Part of a small language model's weights: capped logits, a variant of Muon for these matrices.
MLP neurons of a small language model. Each row is named by its layer, matrix (up: input weights) and neuron, and shows model dimensions 64-255. Each number is 128 + 24 x the weight over its row's rms, rounded and kept within 0 to 255. Numbers have three digits each.
After each neuron's rows, "fires in" lists the words (lower case) most often at its 100 highest values on Wikipedia text that the model never trained on.

L2.up53:180136121146101123133148109105092137100138112121103116079138163108127141153082113156133138075114118090122144195116167142119096108112112100123134137124150141130132077165119133088131165115148141149123120122143122146086143155095089131099130091132153116115112138122077070137102108089132150111147115135149118138158156139126098137115131099152109083109128101113188138128076099146138158165131152157103142118103150186124123109134165097153165153085110121100160129151131144144158109172111151128132121123117134128150148134129113119109120136152104124101123153164085113159176111149119127140
fires in: "gourdou", "live", "drive", "doreen", "florey"

L2.up665:119160138124151144122134148123144089120146119145087130104156115109171159139129110168129155084096129046088140148101183130127121100130160114177154141102170111117130144148135127107123116128147057132125162104104090146145173131152141117111109162124151145138148128109155074120084178101109075127126160149134120157136152134120128120147139103151104171135110110149113094149153093125109132164160133114153125129127133152124089092107133107117115160115129101130125137132106116130120107156102146120144142129126142152091149150108118125113103144036147151122134134121106132145126140141114152133
fires in: "due", "died", "damage", "daughter"

L2.up791:119069129115153133137102141148191156117123116151090106116113148159115124092141105082148163091174079105140165126127118144207123107117121139155121097144143104163142135178095149134097106108134101126195091145152140111111138084108088104146131118135164158147145109108135140090152139124123110139159112088148142085148142125123102122109134122135129110108166120137132107127132095097143146157139109102103109114072121148139120135121117134096107131130134123116119128130149166189137138135145179176151141171191159173101146141120135134105088064131123113130137105129113112142163102170155168092
fires in: "way", "two", "war", "end", "wichita", "whether"

L2.up81:122159134105132126104131130141137098128112143135134090080108105145117123173133169117086137164148115139127108138143162134126119115103155127145137131145122102127132124127127095109160109136139124164109123117151119142184151159092145141115131127096137151133168092089105117104152099133130117126124123180128105100118165141160159139088061141154118083129089122138122101139141120153110175118160129103120105148124117146080125138140133133104116117136150175129089133166109102110121117168129088097127173138129150129141161173121090137139067143135135123155081121163111138141121116100102123120
fires in: "built", "until", "kingdom", "pretty", "whose"

L2.up970:100125122127130117165115149117134177122118113112146098117100167138094107125148163125132096098128092128141132116177094152119110108142173094128109150099168114137139100111116081113105136132123165145094131151109077100146102133137131121159147109117130116107120210137111119162080121117155147098117077152137176095147066146106136153110109116102178176126148123146125147110090106144130157149132112137102147134100089130123119095133124137129126122148141114096130098121125133133113102178195181126115133135124134178144158126120137118137108137146106138127142105096135123133128163148099144131
fires in: "than", "those", "something", "person", "personal"

L6.up675:129121147159160123086141120132136152133105115067135149110137105114136134137090130111145144091153120133117119108138138169125117106100103142114158152083141104144116135098165111122095147141112164146149122107127145133111113125119128114157144173152123179138165093114158124145155145080136109124111136185152128121142115141175117080145143145141124110169118127116153152097106109121093126169133164136122113091135125152169147138132129119141134118156113064142118156117136134136143138097136107162092117140132137157116112138136142150099129138149162109093141133151068125141120131134150156127
fires in: "has", "these", "also", "have", "they", "had"

L2.up930:171132154161135126120128113150176160131110158134156165114157099157106149166115139101182137181125092122109153160108119120121111147136093097117135122128113124118089150174099105139130105158146108146085130148160189089153127106170146151151066130092125134105144112137137139095137125120180130137115119116170092111136144079150144119136135118098147122107115136152117142122109125146186140087121120133134126138114148156095129112140087093131102113117124147106115141142120077132155116119087067085149123135140116149147110114158118140159115155117100163137130111113112132129109125067116144125
fires in: "state", "town", "township", "boston"

L6.up1006:090140139140154196134174166149096105129147148138131128101138134124143111172133128157147104123157095118163127133103183142163129142121169150064135090157071129147127115138171143128093099146138111093157124170091155171158133110115121127110159125129134140124104148142109070123107085133116131114104113126083126109110141105122136125110126127122146137116144126117133119118133137100101114129125129137139106196098121184127134145137118180129151117141152160098107123156151168175132094114160165112067105132105113109133176155149102102140133154135126098090086143107121100116139068087124143131
fires in: "new", "and", "texas", "columbia", "wales"

L6.up172:169109131128170108118176149145101093133129148099148158117154102151111139145143120145100154122137145127143079118137135094110117130124084091124135094163135128127116139096119126102144138108101126137153123171167110138120125121113122112131135116160136138107150154127096078118139153107133141103140155157181165139136146150113101132162131147117101148139118121133146112148155159115096120127123095137149122100123120079118142095128150105080167095202114130119152149146150103129123127151147118189104109107121138089196144140144157144145133126095137115164119129122127114102104145128132102121
fires in: "several", "total", "an", "note", "name", "certifications"